Part of a small language model's weights: 10 heads of 64 (1 for keys and values), MLP 2240 SwiGLU.
MLP neurons of a small language model. Each row is named by its layer, matrix (gate and up: input weights) and neuron, and shows model dimensions 48-239. Each number is 500 + 40 x the weight over its row's rms, rounded and kept within 0 to 999. Numbers have three digits each. A neuron's up and down rows have the sign that makes its largest values positive.
A block is one neuron, or neurons of one layer that tend to fire together. After each block is what it responds to, as a language model described it from the Wikipedia text at the highest values.

L3.gate352:454496504381531525538523480505512478427432442484521488534526536504526507573449507488499514464547479458539460501464488505475524511513487519543538493544485489496573462489491493491432508494476548470488506519572484434477511497492417432545577480513450455538538562531488516490468499432474450497482517492513570497588493458560481543595489545549498528527533538444464488399520474525534459518499559453477507546514462522470493479474551491484490552464508490368475481494473430526525483488505500562533546509385435469525472497526545456480483470487506469530489443447514592500478535501460487477
L3.up352:546534482525455420518468540488476509500533533558496432504549498453561498518456575459484491514444415472541517518443445505520485516519464477425460500398555512530542483501471475588531498541448493491481532548518447493561532504460491438494455469434571514477446509514461473472468505513462508528551552500512590528478504491477405556572501536488503563385465520539506445486498504480536480570515491525528526503496431519534465428525522495481483459453494462562475498482477535511499477535484483455495470517542519457468493482508508485500509521490408457433434552440460424519548491530524492566
L3.gate445:447452533562548616472529574485528473409542493516460517481527599553579524476525538504437472426535469476495520486492499515471525515451515521528553539495536491441456459440460466492504505531437465422480459483520521497543566501478449475539540548417454438516505505511552522452582464555479494490452536495484488484515514518537465480559448468451473539477475467518482515460574480476555557460519543553478466488508546596482500448511492579523451486506562432523473558451544440486481499434490410528408499516554578451517425571583462508537492480477508466475531547494540465515474554467520466523
L3.up445:511490545541448443439507480435486587456488500454492499501476482488489511542415515439506531494556505525523442478497581507527486530586499456536525547499474467547502510486443503448511479526541523413500505481519489474528449491557512461513594513460497451471543557533450464532484428472436439476510545452565446500525455531417493547514513504513452528585541452439458464471545529504529461469525521554527566550535513449530423577529491532491527505604527557430531420424519505435538423525550454489483510536513526447475500530500475519469508504515419553543535482489521483494419476496496532556
L3.gate892:417514507520483499512512437450452493527502473502530506504467562436520542551459481510536500486476509446463567505556509528504496525458479513581464615404479496593510487453512473473531496540397579491412519527414455512457528471595493494450494472480486447429499552488516454431527430484495546509505531466531561506543493451487523513547523436584543495502495492465507429499447539538545464523511457523503504465453525555479521576497525482379480481505551477585515478561514435518487483513477422547618453535517491551474516463572511549495500444504511493530511438521486473561545466425445492492
L3.up892:511441466456514401528529562485416454481519554588521517514535526517477516551534535481532442471445475516521542479498548519422525510522474497496479515508457572552501517497546403522436480436500498482536514500466487486448479491493522476494507546479497539478458437437489521491487449576494510456513511466421450448465460483563448466459539519469523531517515538581592471543430484474503539471481531530530536544614504520540439494503539548481431479456462467451475528558485492515503481473587501448476461495548508460472472482457533471455459513545558485476516472440450465466525500507501512474
L3.gate958:516559527479515403490475520559488514490531525470504451486561486469493472490556415484483535493532503499470459523498554501476537556509454517474449535468458521549545534470510480486522459471453467497456436538503500573529466530507561561515517518444507509468478480477505476474466487473466497499527502523506511534578422452418479472555517532461508477542434577507483496512488416512508484527537496519475563548457478507517461518473535558489543466502486567489497514495454456528500503486502492589473509505545456442558515432525473474493497539523584563450508547517467531569518459519580502481
L3.up958:515443520454490488496531453434490522538440494484504420560490498488510520554511481458534499485505427490569427521502503486531484535469431479511527507512522503527439468574451560499454531510457482528516442498464484504489433469448523477470591507509560473508527494551506453529572452506529433510458438431418469547525504510530543471497527468489493536470510554464505540510546511481448472467509557490529458488501534484532476516506483456461447424513509485416558518505478510458465517478541485433489454511515436531448507522479428528532535487531455466436444437509507491448543542472493547513
L3.gate1247:477486510491480484472537517482463438537505478579483431444418454511514558560507506467471452465481541518465451466513540483461561614478422486509507546487535516554516489520518445499512525503380552485462486446465464535501435473487530425530497432487447528473457494504557527401464484544501524559512546443506509477599414427488453511485471548596454514429516530531436487520503503485466503542541496498463478487524458511493440451488529573473508449521498514591530542503494546573517506473488437519502457527515477543492403495509583458507519517538509526505476456476431538579517468460514499488
L3.up1247:508532509465505459516509468516492541522486566603488456527459481478554525538505486464553419438461487547435455467514484489429514550502478481483551539440473510546498486499480434467546510444542601524476531471510533440474499478597488508473519482475525529443528455486574491444527485505478482548531511491492574425529438548459407462533490492472423505563488539477488467458502517513536503468510474530389477542543531513418445402518529496519570505558503453483527506493466528575456467420508458547434501535514522501471462434540591500454473492501538472511530449496484452434523501506459498439
L3.gate1567:429480561571493482526497514554442482464454498569483492508436522474552530480502506430553537503465485509509415474455572491485495541458509528516535488511458500515474518520482457494522550502472584514412529541507480411475519491480542570496545476460469479425487461513509530493456520479443464437528519463488520486479446498484469564466483502569500483445454559489444520496498492430506456482500506475476562507539454471455507444454494550479536484514509457492572449455441474584534506508429483583424510541453440464472485564563559503530453471507530481526467504500503481517524442493496455406
L3.up1567:522522457411490451514462433450459569536567508544520520458518543503523529553575492445530483527481481467458525523487515445461524563475499473520541572477549582445557460407485451516476496453410515481451476580530483515477521518565560529461475517476460510555519440563585486483454475482504475500522528490552562480480507484458464456529491462562478471381482493528541456501468525524546479530516532465482432593466481481488448490519539551474600474545580521541546500546502503509501502512495508511501525570562496506497459497524551471564465527481545565473456470464514478515472490460468439419
L3.gate2120:457494494479504499498496577510539495471522540540545483523552523506525523518589473528419530549576475513496436469527475496531499504449520498473558497514464484438430388442478487485505518457456530503461472559543527554516497512534502517435516457464510492461478431547533604469530441512474476509436490464482481544502487508482513491422481515580495459481500574581552463470500469480501503450517455435500438545460418464497496467465526515544465511507457470514538552481501523469493487497444500512503521507437522538484435511550514545456613450482481483484526502478476536525520524463449417468
L3.up2120:490537512475469553540484555466503486464466530545482469489549414569474530472533493498485560525414445512513439494516526395525466493494518566481604507469501490468461492446451577559637518522542478498468538538492528476545557495584457536494498460456494513490590499513549460529472550523524457541536496485524501550515482545465482502453469477556478486507463528487446446509518520489538535519463405491510466468528410430472451507523502508610536521454478519540515483518493518562496551459469499468455496489477444493504451543524547447480491449481483450474378518439515491565490456451478511524
L3.gate2156:475497481547440440479491494522474437463450506580458512526549486511533493551501550497529431515610468492499508506467522574491531461563549509563462545508423485448505510444514525553490527490437513504520489522462481474482463449538494501502475481476531541508531480464543554514478539480503464517498519517538490481588487494456471613469436524467514528467458512525498485484485548547457539531473559527494613514497493432463480509497542495495523505566494501567543486522533553511455454490489532525525465518537549504500406568516470475492509512511502447445417502479502425455473501463445446468
L3.up2156:558491450462536499474455507453410535474525494477512514508417502536502521546473464564507425501490488498473475491525505476546541516510518503523401533525575514522594451529449455508508530488490559521521532520569570514465446486498500531520490516557548455526470561500496547502497448470539464505539497551559509541600547549475545479455564507566445508479535584494463386457462503432478428517502581502517476458576465561477455535552578484453494470573504530462429542490495461502500535582493428513492462523453449474496499511491504545446409466565434471483547457444481503515560504525517543420
Description: Awards and medal words. Words naming awards, medals and honours in biographies and tables, such as Bronze/Gold/Silver, won, nominee, Best, Outstanding, also compete and win.

L3.gate212:493534538514498510472548510505492550501491514480486451486525570501538502490557628462467515512520455459502467455559507533523444584488480574418524580545418476476560535446455509506500481438448466496486530604560525546534473467529565495505437555415502552514507475505481501461441484483482429441478455495444513486497533537511458588494473461524551394520475433515518500480498421504552496458495511484513501516470508514463501498459480487520506521499536507457488506509480543487480486608545500527454464439495479486476475479489496519523482542489441504457526549517507525535504480534561466535
L3.up212:605520533477529546509456538541527439485504467555461528464488524530542525485545496476455488453566521510457532406503482468511463502421481479526544471510482489451501512539537510553541474513532472479544568429567528500504550484494482543475461460457469455495547515411514474515459505500479533440500546471492526539547499575511476511477521455494459444502481519504490543514484476560516502480516438547521508443489501548470617472497430462532530593544459539475447526532525560453506499510501494521499568437529527506486477523477559520510442554496471522524473539520518541527469532463490499579
L3.gate593:500442429538460545481499503484459510554522492478445465483533508472492488550532480472494479494510518519463521577509495505446473508466472485464580541443513489483497555481481500474493438542479552466471484506487508493507451488498554530525533486443491405555477514480581441496484483517495522514395436474523465558578531429506553500526456590496484525491504499496530481439510445531567450556555499506566453558491486448457461509536513532463459465518510471538519525501521484491505516515481473536529541583476466518485499536504516458521462552461529422488385552529530484588536491467502577460
L3.up593:401536488485461518525539492563482548448495482508456546518503515510504570502529514506479500458605491436466536495465515460495537528411501442575462520430543557509533545490551551505505467481469519537474519541517523504475457470491529488526521503522448443434479529510523583496523418498506500449463541501522506484532494514557447506438490482509481514569552443464527535500517554523587482467377533482513534530416541520502467500543477546525398522564497515484475521483532547471472488462538518486489502464487478529489486508511445506517513454444454492491466476512517536554506466422493505553
L3.gate615:498499435507516463524513516529450547522467508591430482500489428536502494515556501491518470488432422484531500498460563558461554510504563492467522548493478372526517471546416517536576544431417455509503539518540453479512564487461434445472508485436441600522498465493583593472541464435528524490576591579461463540413464464508515490512489537551484448521540461541511504494558492507498503492471490595523594510486501490560539420490491589531497449508486570572487635492454593510520482620479494482505521481532547491467487543523443487519450442460467481468548501534444474521515540498528496550
L3.up615:525591463497468455502473484541462463503511449506500551536547401418574494405484520460506457492453540440541524485442418464524520522537499463522559497456505497484566524538512502512508563541455522476516534536520451485533481478428447524475469565502497493465464512524457524484568503457501527449582559463534433527433504511485526508457477458545557488486532505526444516527532400461475478458519492464442539495457478529562513463425467500507506448497519555535517517529503516541463499544541522527430496471538535495515441443514502581615461474510535470506505480497540448571564494511549458453
L3.gate797:485551474458540447516507548569526547507524505448505544463546526467438519426552570519458515462485480492538514540620500493416556506539424526483482488545480551407550516539473521550499507538468534541504488548491473459494462491572501443491494480622455524523431540496475474535505552530526496505534488515534457516516500438497507564499487496562480526533549453533451518512488483516528507517527538576480465562454520541517504512475454509471514500480514570527541557498545462541487474566571564499462498443427557516532428549539484487516494532531371414475455481445467554544508478541551487490
L3.up797:496456459519453492464457547451532590550490500535523465486494524493463531491458594446558558523482495484565523562555545549538539438502503478453479541498458430512455466492493495512509519473598545536463493512483480483478446426558566472548525462530475544468497587466496494505503515500547513481498553439575409517487490568497438491517507529505521471404470464565492510426540533483442499517511441535554445554490437575506576491539480505399493451427527503612490503504501525484489553466483441442509495489486538445500540513446469538519559420467428476488465520431472575486470543488492506500
L3.gate1213:483523480568539492554474511436469513497487607492466391590507566529488390469514449483461585549510444456481429491489530512587467493509540611482519508482541468501497534485482526486503491522555515482442438500472491495553483530510579555485498469497520530509572484513614529512403443551485510495467436540503450571573515454453536502405466485498446503494500543532516528488486510486488513480469436517429467454453500508494540496521547476529525535479465476468469522491466437478488502491477445504526436449487487483505535377529478456506508543486494492463506479490494515466542494600510490480
L3.up1213:537529482495555468517521524513551489517496565472593454527451536440472434433509457571483512517520561512411449422464482452478524533559546454512450424475501486525419414538517554480505461522561463463496533456541585547530535460490553530414482457453482475574566437477545511520505466501518497455549469520488535523528557467574482489432485525475485541468515507525519587482536544512457560495502485526498532442509500544555551492508573444535478510497474453520499477491472470464515559489491427442483506442539453496509499533513423510513531553504547540549544447551549490481496524535476532480
L3.gate1406:512518436514460514482488519507444491503553514517484486469529505474524512472583605504498485516545483494431456440460392534366507492519468476512501601447530508484548467563464478480535519490426556462448533574520536468504482495433543528498481505492474525498544479486518554516487507508476485440466511504528536505483482484523454525470429499567508530431498481534443505526455495512446492497483557545506506533521451548558571557528497556583541470471522501545504554466467541489490498556510568514500423501536577522475515507460396538540522473488396491516410538526547461652518521522516506504
L3.up1406:493608408524474483514458424520469514504563524483551471496499460518487571458483511529533508501459428519462505487504503480419495488467472419489445598490473543552491547554491540517518528526564509359461597505513566598465601433488468579492415453516505508474524558524535455509499509496534482477571564476458470483540468547566505513486514486440472491478541477565541446493490555521400464498538468512518551517436490527597522519520500494552536472450547537488487481461485520531473578465576549437488442532503456530476536436497530521526516471451496456531471497510473505542468487504508486568
L3.gate1488:523530493542439498530496552502411510498510460532459537437523490483471582439523611527430539465565469467548510530518448535498497484544483521446549618493456457479562498499516500502534470534528568544463553627504496491521443436501568485482483429615420574533506494469482480499446473493492501509500520515459470458507475463540456571532449478558496466467453466517449493498468489468471503522478514543508487522484472514488551441521393530533491467470513504590445559503536515520454506547513487488436449457464547490513546531457449533551474476480300437501425514468448539573544525466543466460
L3.up1488:477559492547478473496506455493520577468527444495535501477518464529536549443524550531477526518520471440430572462447478564441525521532462456490501482527452508485560483516481536535549482510555534543464520439531522563454503494568541495527521420463430554507482511485469570524516463498392542464554562452457489463470458513562487523521456452491517507465523479542450477503513533424442423463475519542468505508475521459496565582516430486562476436396542519503541527510475582513446568596505535513486474445501514498506490600520452568523417499444378449463419494538503573518535484492549482537
L3.gate2007:477533473568484530532533527486513563433470460456540547493479447503499530571483512548485516442532441499485474447425485519455471488436547527511548497465493470504550444498535546511549502486481478529467502518540437538478497487460500463520432446492484530550540500479399479493488461536505476470520513458480513520548435508492448522512537541444466471477543514518468555453400524455497521478503496563486551516503549518456508506542459505551465462474432482398525458545573531522502499543481564499494515459510511488510497447549523574485454483518488529483461539536508529409468493505475459507
L3.up2007:441499492505458476548492583544431498547419486425400526523391528494469449559439477479575490522558572521438490514483449474518484452485427533446478537563484553512513559519502543495542480548481571519432538519505462459483442529527486481492477470547514516529467529459457450481493492480504558463455495441481434532522511437463461527531508506521511482522499449502418464514521494477495502438538518491464494460497513511528516508459522444466492535568491458421516482476532468496513539596510528639501490530539612557546532512461529532562462456549489560449496581543506479547497470548601504473
Description: Leading three-digit number chunks. Three-digit number tokens opening a number, mostly 18x–19x year prefixes (192 before 7, 196 before 0) or counts and table values (190 hp, 187,013).

L4.gate186:510443464524453524411474496509469531488505472523495518536471548396559538544485605495551447571468484491542548506479456578497537519500460578522526590486575477544537477575550413483488465529511543500506475487508503463455503458541568486467499489550452462518487467556468508448485478473507413489484490540483475491420452560517501521500492471566556539534465496487558513477475512462539521504472472543524554502490541516503521554540527541428470496554541488433481525499485423395472464514518539462550437472502486480506557466484529507429445554483514467555476488475490553554522435485491510450
L4.up186:470428488459485469501458559412529508517448508439547588558504504486536502511496526532475490504514483508451478526504550549491459443473478544555442516519514511486490493382507588556532435483448489538521467583563513499512485515491485542517572474441493543419470467478506509464439528498501549464457471548453474523400488443487469512519551490511490534464524502524534466549519534475463429512486438490544547499501541425475474587346497573444459524490489457556495487560515549523452484567520502495453531551487400555451535505420498528510415543496499531452483426524524429481529438548462567510
L4.gate222:495473487475534408553494505431539550471528457465508477479487451449488556519457468477460503506540511428419586445478468475416452529480458453476493533425491522488508543556510501528517454498477526466477489503536445522477535461523479476454503517452514566440455486525534416463510423509477426503465560517490520508446490514527503501533531435486437511539491433475368504501518506429515437558544526468430518501505578532470474453500481472493470460442528493542518475482476470510462603404458512528460522497488446542502503524513562493493437487447499526497517533487464509514485470447480521494
L4.up222:488472476507531501466570560456513512469502504474529456497498556404466532521572481484497449472516515495426486481505488457486584542377510448458499503515503495524525459485411458482582460436455527477517476534554487566477509483583496509461441477480552405525458475470543516500559442459444465591544545449578439487522526445508486453545473500546489532606480487458443512439466563451489460516524547469590441514565488489435462496561516486515484449503499420522497458509492532507493523444579501602433481524550529539482487496587468476464505486523489536541527458460556509515470481467519499473
L4.gate349:467492533489496457521450539469521520447517463476462526535512498408463578573437561521483556471489483516548560470546594497455560496507569522498486574463480522482504432420399509442506526433365468428496493394459500523480480463476511461455516510505514547479484421434513498537544484444540504517494527561490509447572427529495530480538538563513466525438505508481456514503559586507489447523492500477500508522473482484438505501521508501476515520568520503464586453494500561539491498448513455421521490569520554530533456537487515398465525503472465494471530500579393500476542512461487473535
L4.up349:518548527502475480504459527465551506521531452561503613581551517521550513493569462449499446459497555538593524405506550502494473484501519563435507488438557456513519454497538583506487480531511520532456492478515500503561601538545550455516554527452433528440454429421472509466486521451464495486467429453425520422498531533516517519461542444477494518502566467484517473589557490490464486509511528495464469444438468450447545494484500504498552552547442504526432521504556543496469559439553460563450505426434436524500520508446536487435514496416538518461507540522494512540522427512498494585
L4.gate364:544602480482517540473525562565489482443514515534510525464467445497494540486478504489509484433479485474441515484565489512458421585547473442437414562502553506539534473505502536417454529527403546468501518505508476461515456450508444495498472466479484466420472481464496461514496428541490559484574509479561456429523422539514462518508448504565519529505512441497536464502573541481561556515478535485519425506528470548475491496471464517497460461539496571548514524546585511474484559448551535447421457564511580500444471405469528448461482489475462478501542524495444463505508493481553479501
L4.up364:470510549545511433532465531467519456475521490521459496444439521500521494535554507509582540492513402515423476590484533549502495562498537542508500478470477563469519514516475526498496512453500460490456460501447490424475500490503592493505546478499462526548484514560503431445462410507501523511463540587559566516550522452552521554531553453518473533498377473516450534547477503548472482505459527500537519535474490475416420532524517504511496471480512501456461490503418572504495505472489447510552460477447519474479600502535472491506543588524463390474467510541475484529478464492415490472
L4.gate836:488491444552548552460562565469469475521466540501426521413528535473541564564505520433385471462504493524457499491517489462511496484522493503512480527508522484508473534510553448478579519497508477528476489514512488410449502483454503530597497517464465541466511522424489495452480561461535493559433536479465484523525411535461484549569538516480445483482540499467482444438525553470564480557542495522444516436498521517494478577557469508488503469514414470446500470562478570527482499458560517462521429564590387447495480437449518490537378466491533506548538508451514533521500580460541585492
L4.up836:500509418517553574529510416493473472565426599501457539533558494496531520472498534511530499530471579525514424451444477549508546550488546461422532518332517486509526572495456533535501503565446522503506472497480438518493476488492473518478545456428512472487501485499535408521521433499481521552644506451456586503450486573447439516498572473452541536465556546514477506465570548528528523496545502506507501490534530507521510494500525486498518386495471527569510517523501470543508527501520473489454508543499458518520489451514469470467449473500508462505564439520488434487488443515500507520
L4.gate1005:442562473471558411539597600553455535508534509511528405507474449459527511514477541495412493443510421479496517490484454513459414540474502568495530508481465542507486495527498470517524524484412639454441459542425502506474511534498545527409495515460514470551524511516455479524544475562582497464539556484499446513544452527491411545512494540500461530455461461480515495595596492470473507478462503503437482513518457522436513540530500572414503527502472464482604529547494455508482473516443495497538482496539498518516445527416537503466515512520465424525391472531476467513489473439502481520
L4.up1005:485521527480529429479506499504496487490546509558448506531465428475544562513524461496523495482484496437489494493553461512475465520526535492425465485515462456517537502518454485537495486495521555494567465557452489497476451456518485498544527535504517456440469482483510525508464469466505461519526538507519534482529505469490458433547529554602522490461501506537493548503591524509492483531584549566534437494459465562488421513545540546459476565476534578535484532509566517477420498560566445491575460514462516535560527500490498481476563463518449536474506392462526442592511492479489465498
L4.gate1180:477490468416504535504543453531441444458508488519533507483497522506493510579554448491458487449503497527505498367550559485430529482473476537501503512531451495517481464526476505522503483472494455557506484537474464551475469434567446499445542463506457497499581544465591433515486480544533524522508451491560474528523457523510537488456457484557495476507445445516484465492537553498572588430449556419526488554478423518452562465507542492512420502514497437550541587458528536531491448477549522548465508531480509430492451560503446481488420463553498489529532470562482522518551494489499567509
L4.up1180:475467497494522445472528475491558513490445452499497539530461479470447507438424524529476524584488480572581559484566486488450487433537462590505557538463539521500471496494464478467500490411492502519455386536475488543511510499532474512533468476520520475542509504446540542500510454499445534558475556554432482476458521420506530491528491529488433552491529514488450509470492533535573502486604489502553520515509459417542526571484538538523547436541488543484579470418447491492517554454462489462524506432501457535501438481516522427477424469522458415526556464483496501454485477527548498550
L4.gate1380:528491455447506573428483525508456502491560515516514485467515480487460572459587541454457502481498528551529512514556481572504462492451525437510534623436515448517515437458493476518528500409447539397521465460471516484490480407571483489517441509540563497492477519532528495524459369536530497463506496522519529500535477516499573497495496444617504497502522454517511424483482522524535550487528480496570499442454512534428519572517433469468449477505493550518480478498479540467487527469428445444524435456503521406492519484500564482502471472466584532502549500437530517526502553473466501525
L4.up1380:511447550547504430453491481510557536475502508552495451462494470518490504603476571497513522574585495511467454458535482425455504477444465588468512524511490490572491493531522512509512503492486523502519499449380457500513561545483498441449544553462517462459449484494555517446565446508455504501492514453499527565534547429491562503522501492567455532501457554511509513485496486412510532483525495565500501512561516482514413455459486491517537492424514476467491495497502563512499455384583443466452547449421509484473361464543469540567502451490512468568522559486513438530546455490464489424
Description: Award-outcome verbs. Words reporting award results in film, music and business text, such as won, nominated, nominee, awarded and winning; weaker cases are scattered word pieces in tables.

L7.gate469:548436547557529530441444477466384456428518561430547496546507465518613527479502502436491583508528491492515479519526463510472443450528508441511557564466485482534493506529468452469476493485457449465480494484491556529486512510489527530524507515560513486504560524532519493542532431462542492467525489487565528463530497587579560514510439519484490556529483498527522558455523453491524511571509515532479446549479511504565503454461426445542467468490403518540498508453537581449496486488440458565482407501492531430540503524465529516500394456493488482502543532561506572542525493448581483460
L7.up469:468566486587498444511472537519444400505450458490554507533533483432473528504500559444432544478498627404517516489520487521460464399516474458458497497544534528547531465492470504502412479503480499486473471492451499541410472488503520472510507493525551473514527593570529525575513519445532454496518445564540525443496447565543496411571536485502569473424497448512459505441532520489509461474489492494448572441425497548495514514463449584462500507524486553408524613492528475496551432519432504455511449403428535528518476504525477458560634464541492503509527435542547465497508488474545465504
Description: Later numeric table cells. Number cells and the spaces or pipes opening them in sports and census tables, mostly right after another number cell, such as 228 | 224 or 77 | 11.

L4.gate77:460541544587523522434519556425474497580539441485486509474495443472523493495450502500455526474469545578504488582471510496485439423462520468505521608456488475487493447441512480463462497556413470445498423511534564507548475514478503514475537537524570441557504483504513487470485485493477455480487527457486482486457523534571513411454451504529528574462536480563471440432449471532477485478559548507541609485430525488469464545427509473547549478414499479515538498507497472552513470434508514539477507451488490553467524515449501525521531576613556507510457488473547500564448515511529509479
L4.up77:457493562519467466444465578432502480505559421570503513466459540505505534493464538528531459488545512525491518560521522543492510441455569528427475533458515533449516450489526444512512491512447551450549524532486500519469530419494455552477453547569570487473468549501525458558461510454512486526533513490472426516429437547539531463409551541579525489537484521530555432419467476560528476503483546544509449514462504483493501536464520484573502400496486557428608555467465528526451424485512466578461445500465507537463561470548508525440524485502519520502529531487548533515511440430536539501
L4.gate533:464550475442469470470504549502475529421499520541510448504511530528473537456510526426474532487498498484455433561472515447507499470547473520408523605508506442547482486513501516569535491466515522490466548561484463405463518468467455493461456507450467609470539536356511485475389467468528567464534498518577506488495450562537527540512445470539536502516502535563527484480437517517493493534488501527416597454436475516491480412536480499497500439458501521576512516489548518510493449533510447474511471499469535500530547490449516604424507517468410405513484554488517540512498457494557554521
L4.up533:479524550525484551529543485451465528449553549515462544495501435516443516475578488506515495483511419434487631500462509555430451482468505473560452525470462502525531500484498485491513455460540456463530517448539528491523511419427484467571517527621423428430495544478462500508534466487441470506490546481517410497491523520550560501529468486495572455479500521509493500513512545479443511545473528500543437552501481509521515532484458586571520467594541600454463481510529530535480577513572515522596502384410566452486504531440526505469571475479442461489531498484469516492541489429518499448
L4.gate721:519540511520537470511526439562523490546575493499520508505442518511515545535508565538494472483510475443512503550464524515576531457410470517464446469548496504455535500483477464516521495458525590474460501507567473506443500507457466503558542530522496492460441514496499478450484559553508508527522515491494537409503449527558555459499587552527509457533486489534453406592480492549494487509486457522467548482507499538517471464512424524466474462445430506432534496498500555514493484616546462417494521466503510513499579469469508551551520473476383445460465512489458546450479536438526555608
L4.up721:484497521534570498461422553549509536549458496461510535501478436427443523405574474477516514472543464464462530565466432568477488550516498512488497522503587542504547512465446449474505538501450523594423550549560490541486465484518435442513519515455476465570597477537493515507523529480445454466463523516522444508438514504461525478504526474500492451477448567511533477463629523445525460477513483507470604480514538484493505419494465462510485452498524506527535446484455486476482492533477569483441490498514516546502461582535495502573548530497495449558583519408529519587477558494545446531
L4.gate1147:524507500450502524510453461534512510491513495553501533422461473493487634516607487496514504481525493508477525489447454535427522531445483471469436539513488454444537516534558495550527523450517542546494539440530529457431556448408508469516519476456448491506551522590438555498478557511532499514489505481557447459545430584485529465444541491511471505511542466537559423459497591501529475514537529499548546526429469467533496486580448501507529383462465511452484548505509530520513494512476522526420479440510590542485547458543499522498537513522442372541514469485431575532513474450480432486
L4.up1147:498550540561506517480452420499521502526492563511524526487434382524485548455548450515516498532558554501523518548429454605487468492459516437468494541499583540498435476380503470516498504474530544455484483488572540546496552471472539494510434528519475507509435475498535498506507480547443426439563501498536585513446541457534531423403463430528505516470447450557510437510534504438545470535501519501434504502484488521490498481486477446488477547490535522448458525486506485539489557533386380498425499465518499527511506491489574514456498525503513520530496500422469529546475532502458513457
L4.gate1390:598488540497483557495383529445437491450480554500480423479482538492504538550502514467506488511460476474502571453452563507492527447480517426463534466417479508500598513482555544457522505479441505525480565550597520491527461509534437437447471594511524457517457481493516488482521421513472563517480562502544494476522428540505540510557512497558503505498488454446522478553472448558562520559505511516534465493582516490535449519509531440552436527467335450439440476520513484519512450541474487557511472505461513476483524505501562510472456452488519472456478488467436446472515451455496506505
L4.up1390:436530572510502499470470573425449515463458522557503530527513541480507541443420504472491500468479433484420482496535489496500509403471506538500474497573537481551485544464463493550405527592449445513519533502459486501501464514459492502473473467501500509496535462453511548489515558532491502449473507486458518488504491558555532510467536539473474520556458519544535475485471508486498467441460537500532486500554498535576498457509507408526460474464530479419493481548509482498483410503446557547513482458566487480537465501586606462461522546494499512507489502444481510484539483504454512519
L4.gate1670:449518488527464480532493492505511546474529455515542521453490457595507499526620527498519558518552400414466510485490486512474463526481516435510525508487562491538553583484527525563567512466545530498519567475503486561441433479504533490503507464538471557470467511440443533496523465559417502443477543475518525490498476454546508538569441481519470445483498448509540521467481551416514431512416493532528465512489461537476509483525463492492537485533507546501510503470532457568484536533475485511522515482388413509497508563542508545510518527449388427448507563514465553504531433451464452501
L4.up1670:491479481517439508529544506536503593441516527514506490483539458516498550552486518499520572496542441475522534528456482513484488548503469502483512500501486487496513519520507477548582483471498525495514547493514504511453435458453554525548497503507476510419487532428454499509488494531460496485429505472532511546520538497485482537550450497547533509476554458508491527494509512472501453527466554526513459535464503546508562464490464488482469425484538491399481547519529489528490553547543453492506529505426560481508599572488485550490489530447421495469519545538474626601615514449586483520
L4.gate2117:532444507512531511468478500547448540483466487544532479514507419428595530427475565508502532472504509544515508446480518493524499609542534494456479536490490493488424567549455492471498511520525428427485452559520496556446616469511458527506505518484626553445515528472579536528533446526544542480588528480481539532487485472458525501474580439487509428503467448515443527584480497546492431469497594585512479481501505534508438554565512473499499508452502531489533556540566470532502421531506458481485430486558482532527561483484520546493487453478506502574467522485557552510498497474498412512
L4.up2117:518557502520552453446516521534521523438562470509516520421513523527509511482463462435496547459519435510511541538557448610503513478487511471522515509520489507548495508516555501435529492474535424432491513497523535498503452551522572502437527458512501512429479498506539456511492528537429481435536553527554567485476485489554409504546527475456423467524491532496400573530512514459520542536516478491530485539521428492512457407452547556550517483565447532434496469413516565499441433494468488552463497489473538538431499492451489537506528519517453455533410510519494479553528531485433532458
L4.gate2167:484486516437473516466505545550502480519532489546527492471459543455511605452515502493522576535558557541513469475501522514476520446451544418506425538438592457491526578498450504499494479523575554491501546450467523495449461382420503523491564542519454530498490537525487474561491538552514540508531509527567554461579502514498439470511479489459539498450506536431495482489582539480555483551485501475524456474512490492538441518518467475540460512545447499530504566505537429557420521488473486544544474500448539558487559568474570444542537495479480494526494484459476486465494474391525465517
L4.up2167:439497424538479450510453465544516558504516591546500528494558451519492462477524497521520572479509519527567478459570485506556480561473504462567541484500543519498452506501538503537428548588497488409486505489512532517516489552501446525476501520509516557547476505468525477469457537474480502446573452546609472570519501489597476437449457485462531546489566474496450464495486472484565415491565468489516507479514437497513524467454445483547516488552521490489468471502496488562501402480509376512491581421421475474487545425553515462527532569499496541505489513552497505546437520479530491486
Description: Numbers in stat tables. Two- and three-digit number tokens after a space, mostly cells in tables of votes and sports stats (149, 166,864), also counts and year fragments (191 of 1912).